From a checkpoint of a small transformer trained on Wikipedia.
Architecture: LayerNorm before each block, rotary positions, untied embeddings.
MLP neurons of a small language model. Each row is named by its layer, matrix (up: input weights) and neuron, and shows model dimensions 64-159. Each number is 200 + 20 x the weight over its row's rms, rounded and kept within 0 to 999.
After each neuron's rows, "fires after" lists the tokens most often just before its 100 highest values on Wikipedia text that the model never trained on.

L4.up226,188,185,231,180,221,199,201,197,195,252,206,174,223,195,185,210,169,222,229,225,209,247,191,181,170,192,225,221,218,182,203,232,220,207,191,221,183,198,181,219,215,193,194,213,186,224,221,188,202,235,194,228,164,212,189,183,209,181,160,231,221,184,188,228,225,188,229,219,171,204,204,208,202,201,242,230,172,181,177,174,186,185,198,221,197,206,191,184,142,160,207,170,195,206,173,184
fires after: " m", " off", "om", "em", "-", " o"

L9.up6,201,200,209,179,155,169,189,202,197,222,211,221,186,158,181,223,195,222,175,196,212,201,210,197,233,208,178,182,186,201,183,184,208,241,202,208,182,222,193,199,204,242,193,167,216,215,197,179,163,222,196,198,186,219,199,190,226,198,166,195,199,208,228,217,204,219,223,175,193,207,199,188,162,198,181,216,214,179,168,186,197,213,220,199,194,194,212,222,173,191,208,204,218,257,217,199
fires after: " A", " M", " J", "am", " in", "A"

L3.up606,211,203,159,212,170,208,212,206,198,204,217,195,213,170,204,190,170,167,188,168,219,188,210,216,201,205,208,164,195,203,198,216,197,150,222,196,159,205,241,194,182,194,241,163,213,231,190,192,177,199,203,200,203,204,193,159,216,204,165,249,183,210,214,176,216,192,201,179,193,195,215,213,159,170,197,205,196,185,205,193,216,216,218,218,180,168,211,230,190,183,223,170,204,191,190,212
fires after: " C", " H", "c", " Pr", " Sc", "C"

L6.up233,204,200,203,173,178,198,203,182,187,218,206,181,162,188,180,212,216,175,193,200,136,203,173,176,222,224,204,161,172,228,207,211,201,230,167,231,226,201,197,179,211,211,207,214,205,210,204,213,163,215,223,204,212,212,228,204,197,169,190,200,168,206,194,155,197,192,204,201,183,185,195,175,168,228,145,210,194,203,225,193,205,212,172,202,236,151,220,197,220,213,237,210,224,212,199,190
fires after: "\n", ".", "\"", "s"

L7.up141,156,216,187,212,181,183,209,196,188,175,194,215,245,173,160,180,192,196,214,164,205,200,211,177,174,236,203,174,225,225,202,183,236,238,235,207,175,199,201,173,206,190,176,206,209,206,209,201,207,203,202,196,191,243,171,211,197,192,208,176,198,220,199,193,232,156,182,166,192,167,201,188,183,200,185,174,197,197,209,208,189,209,229,224,212,197,250,195,216,188,176,192,216,207,180,217
fires after: " \"", "\n", " (", "-", "\"", "/"

L6.up396,206,206,224,194,229,201,181,177,177,230,179,201,207,208,234,184,256,215,226,191,199,166,185,217,168,161,201,211,194,193,201,207,183,202,211,177,179,228,214,194,195,192,188,200,197,180,237,194,176,180,161,176,248,177,172,202,208,209,231,229,222,197,164,174,207,191,210,227,215,194,190,231,215,225,172,227,209,196,221,239,194,197,175,193,207,190,195,201,202,222,215,186,206,211,172,215
fires after: " the", " res", " sub", " The", "en", "w"

L4.up131,166,195,201,202,203,194,231,186,201,214,221,197,191,185,199,252,159,154,213,226,208,175,232,184,197,205,190,218,181,196,187,192,202,198,216,217,205,215,211,208,208,199,190,199,219,263,183,225,213,185,200,175,213,223,235,211,201,211,237,205,193,211,222,177,188,190,210,185,198,157,215,189,190,207,208,207,178,205,200,225,202,215,213,186,212,156,180,189,216,178,157,147,203,175,187,157
fires after: " w", " M", " m", "ro", "ow"

L7.up129,226,185,208,210,213,194,194,185,192,200,208,220,218,187,221,210,212,205,220,206,199,201,212,204,218,189,205,177,212,188,183,185,202,206,187,200,215,252,190,224,195,217,241,175,209,196,235,208,192,179,191,203,180,147,201,210,210,220,188,198,189,211,178,227,207,215,207,190,174,211,233,224,201,255,203,192,213,216,195,190,172,211,190,228,215,179,250,220,190,201,195,200,143,223,184,217
fires after: " ch", " Ch", " Sh", "h", "l"

L7.up487,185,179,197,206,228,228,199,207,191,189,214,200,199,239,196,182,213,148,167,183,207,227,204,191,176,256,198,192,197,177,225,229,193,157,236,232,179,194,226,225,215,202,219,204,203,221,209,199,183,189,164,207,185,216,218,181,206,194,204,197,220,193,210,181,182,196,203,189,218,199,199,173,202,173,216,214,197,212,195,228,198,241,204,215,188,202,209,192,182,187,181,209,219,231,180,212
fires after: ",", " ex", " ", ".", "g"

L3.up687,171,227,176,185,204,213,180,215,222,193,225,199,209,182,197,210,196,147,222,160,184,219,180,219,188,196,170,192,209,210,216,209,182,232,173,189,185,223,171,208,196,204,200,197,180,209,176,182,223,195,199,212,240,201,209,209,209,225,193,222,190,200,186,219,217,194,177,187,217,222,221,208,187,211,192,207,186,181,224,214,188,192,207,237,201,179,221,188,237,204,242,222,185,161,214,147
fires after: " st", " c", " C", " R", " St", " Col"

L8.up3,203,150,220,216,199,188,184,174,182,196,211,208,178,185,216,244,236,178,194,202,202,199,203,260,186,202,180,181,166,205,183,178,182,202,216,218,194,169,180,200,204,196,199,178,204,209,210,195,216,176,206,159,203,210,230,222,207,241,172,200,218,155,200,225,178,174,218,224,215,181,195,189,206,192,196,193,201,211,179,219,211,181,194,168,204,211,212,164,189,181,173,192,212,211,208,231
fires after: " Al", " N", " Ar", " 1", " n", " ar"

L4.up215,185,194,203,225,213,180,196,179,208,193,202,201,169,182,212,269,205,195,192,201,206,214,225,201,188,183,209,207,240,212,200,239,181,184,212,215,213,207,188,238,195,183,206,174,185,195,178,225,199,186,211,186,213,202,207,222,208,212,187,208,217,209,196,185,195,226,192,232,197,208,194,222,210,214,198,194,167,229,230,206,239,161,173,177,155,205,195,188,196,160,201,198,209,206,171,222
fires after: " c", " C", "c", " sh", " f", "or"

L3.up562,185,223,187,206,226,202,212,184,213,206,215,195,171,192,209,197,185,186,227,176,183,200,203,211,242,189,237,162,228,180,178,192,211,174,196,200,192,162,196,186,208,179,209,213,225,159,177,190,152,196,205,227,227,195,204,187,217,212,186,191,239,186,172,202,204,198,193,191,167,220,185,218,179,200,205,187,177,229,219,219,222,220,231,216,173,243,197,218,214,226,228,218,199,214,187,214
fires after: " r", " h", "c", "m", " c", "rom"

L8.up603,192,187,208,204,181,198,219,196,175,207,176,171,199,225,207,174,206,192,223,192,205,215,190,202,178,275,159,200,202,208,208,222,208,228,224,204,171,224,185,194,193,219,176,207,219,165,200,189,219,178,210,155,242,224,160,194,166,189,206,194,232,180,213,176,173,192,201,220,216,165,215,190,178,211,165,182,182,195,197,228,226,208,208,207,182,177,218,217,196,237,218,173,192,205,180,211
fires after: "\n", "-", " (", "er", "ith"

L8.up130,211,214,170,208,222,204,207,192,196,196,211,231,206,205,227,170,199,184,180,217,207,204,192,185,205,219,193,175,219,214,186,196,208,185,222,190,202,171,211,184,214,191,199,184,213,198,181,201,167,227,186,154,191,202,198,175,205,219,204,208,202,167,183,200,236,195,169,176,195,217,210,203,209,161,175,220,166,242,196,213,208,196,196,206,203,194,199,248,206,212,209,178,214,241,208,240
fires after: " R", "C", " r", " (", " C"

L4.up241,211,203,208,210,224,214,189,226,178,210,211,197,181,177,190,223,182,186,210,182,191,209,226,222,227,193,198,182,212,183,202,215,179,176,211,206,173,215,185,171,208,198,208,153,203,177,145,192,200,235,209,182,203,215,174,193,216,211,203,246,217,172,221,201,166,166,205,204,198,208,201,204,197,189,175,181,163,217,211,170,198,218,244,200,209,146,185,214,195,195,206,203,193,216,211,206
fires after: " c", "y", " g", "c", " C", " ro"

L3.up645,234,228,199,236,203,206,188,197,172,188,167,200,209,202,194,207,206,185,239,197,164,235,215,203,240,177,172,210,228,191,199,198,211,190,188,182,223,166,197,213,175,226,209,160,210,200,226,215,192,162,184,217,187,199,172,207,210,233,248,207,200,212,189,211,201,222,205,199,188,212,196,233,200,189,206,174,172,166,148,218,191,209,212,215,206,191,201,184,201,224,220,180,163,190,198,208
fires after: " Ch", " ch", " f", " cont", " F", " t"

L3.up633,229,212,187,210,210,226,201,236,223,193,198,206,115,195,217,230,181,211,201,189,183,217,182,206,211,190,202,168,221,197,201,217,206,190,168,224,191,207,198,201,139,183,191,201,198,206,170,194,160,201,199,212,221,201,212,198,240,193,182,191,179,157,175,209,211,180,197,210,221,198,214,182,185,209,194,183,194,207,194,192,201,164,224,248,206,213,231,197,216,166,241,202,200,184,179,192
fires after: " c", " E", "c", " C", " bu"

L3.up179,192,212,235,182,182,197,227,205,193,239,217,191,202,215,204,241,166,188,210,200,194,175,231,162,203,184,205,239,219,238,196,219,191,207,185,205,188,203,201,205,214,186,177,181,241,195,211,226,221,234,207,217,174,203,189,200,199,181,207,211,237,188,200,185,228,217,245,202,196,186,187,213,185,189,176,231,187,184,197,193,173,197,202,227,236,182,197,220,225,195,160,187,198,205,201,202
fires after: " m", " M", "om"

L8.up718,172,212,201,182,184,152,212,220,212,204,245,231,202,199,225,224,212,193,208,191,190,210,222,193,198,189,181,213,184,173,176,173,200,233,200,174,185,194,206,230,181,206,172,175,211,184,185,191,183,197,219,190,212,184,232,173,182,150,207,211,220,205,183,158,194,239,245,168,206,176,221,231,178,192,207,207,238,178,205,174,189,237,173,215,208,175,228,209,172,172,190,214,217,221,225,217
fires after: " M", "ar", "am", "an", "m", "u"

L3.up330,214,209,186,213,206,188,185,225,208,224,213,196,156,162,222,179,180,190,169,215,215,203,215,215,216,190,166,222,205,210,220,218,183,168,170,221,210,235,178,212,222,209,211,212,226,177,223,211,187,231,203,191,186,231,210,219,194,201,184,216,163,153,187,202,225,202,180,212,192,186,224,172,208,203,246,197,202,182,220,211,204,164,255,214,183,194,218,204,202,226,203,233,207,219,175,207
fires after: " c", " C", "C", "c", "ist"

L7.up689,168,222,253,209,210,177,197,170,178,237,209,207,193,178,208,202,205,215,209,214,201,206,195,223,189,194,237,190,218,205,159,225,217,181,219,215,178,198,234,202,201,194,213,186,182,225,214,219,236,208,231,215,182,219,220,181,207,191,203,194,234,203,215,212,244,207,177,198,225,184,195,205,195,233,181,208,187,192,194,167,206,211,222,243,199,155,181,241,194,206,192,159,196,171,160,180
fires after: " m", "m", "im", "erm", "s", "om"

L6.up503,189,189,195,208,191,225,215,199,221,190,173,210,181,220,173,172,180,211,220,190,216,157,199,182,214,225,217,219,210,181,191,194,161,184,221,198,226,207,188,186,217,207,213,207,204,152,193,214,192,190,251,181,172,215,170,184,202,211,177,200,191,151,204,202,185,201,211,192,193,188,246,201,234,203,195,202,206,214,202,189,154,189,206,228,209,167,172,211,168,219,238,210,232,224,223,191
fires after: "is", " P", "on", "h", "p"

L6.up517,203,220,171,225,188,198,212,185,165,183,208,214,204,183,198,204,179,198,173,205,195,218,235,182,227,209,221,220,198,205,204,224,175,202,206,205,188,195,239,220,190,200,224,182,215,169,207,161,200,219,173,193,174,206,235,213,212,197,184,257,167,180,211,207,227,195,199,222,209,146,212,195,198,175,199,163,134,207,195,191,205,182,242,202,193,203,195,196,169,178,207,181,200,183,181,180
fires after: " C", "C", " H", " T", " M"

L3.up79,194,203,225,217,207,174,220,169,196,185,218,231,208,198,203,199,253,167,181,200,179,224,186,242,195,225,232,229,153,206,201,227,161,206,222,184,192,189,200,165,180,215,201,160,171,225,171,192,209,214,202,180,183,197,221,196,251,228,168,212,193,184,199,213,201,181,170,212,195,212,197,216,186,217,228,208,234,188,192,191,179,191,185,153,196,222,198,202,226,145,216,241,194,183,209,181
fires after: " s", " n", " or", " N"

L4.up122,234,187,169,190,221,202,186,168,206,158,210,207,218,149,203,217,156,196,212,221,198,202,223,216,212,206,198,160,241,203,210,207,199,190,184,211,220,206,181,233,177,193,199,171,204,164,193,189,174,202,173,180,198,210,244,188,199,205,165,216,194,180,226,191,176,220,213,217,194,219,191,179,229,208,221,199,191,224,219,202,214,196,170,208,200,201,217,170,162,191,212,166,207,180,220,214
fires after: " c", " C", " P", " d", " Ch"

L7.up89,192,183,179,238,205,227,196,194,201,217,202,199,214,214,212,206,195,207,197,167,184,202,201,201,193,203,184,194,216,229,209,189,197,205,248,193,186,228,257,211,202,194,170,199,194,184,174,212,210,232,212,210,220,205,158,199,200,198,197,210,193,212,220,176,194,208,199,216,174,223,220,185,193,229,194,165,184,181,206,232,211,231,248,210,205,189,217,230,194,178,211,194,139,204,155,222
fires after: " (", "\n", "|", "-", "==="

L8.up380,183,185,193,248,201,239,201,196,183,155,177,189,198,239,215,224,208,203,167,181,231,232,225,200,204,233,209,186,213,193,206,165,193,194,191,207,217,175,197,163,172,195,209,208,197,207,216,204,198,182,203,221,182,217,209,189,194,181,216,235,218,201,213,205,179,214,178,204,228,226,180,210,196,192,213,213,171,233,200,203,197,195,227,219,166,202,180,220,192,201,214,185,207,205,166,206
fires after: " in", " In", "==", " ", ","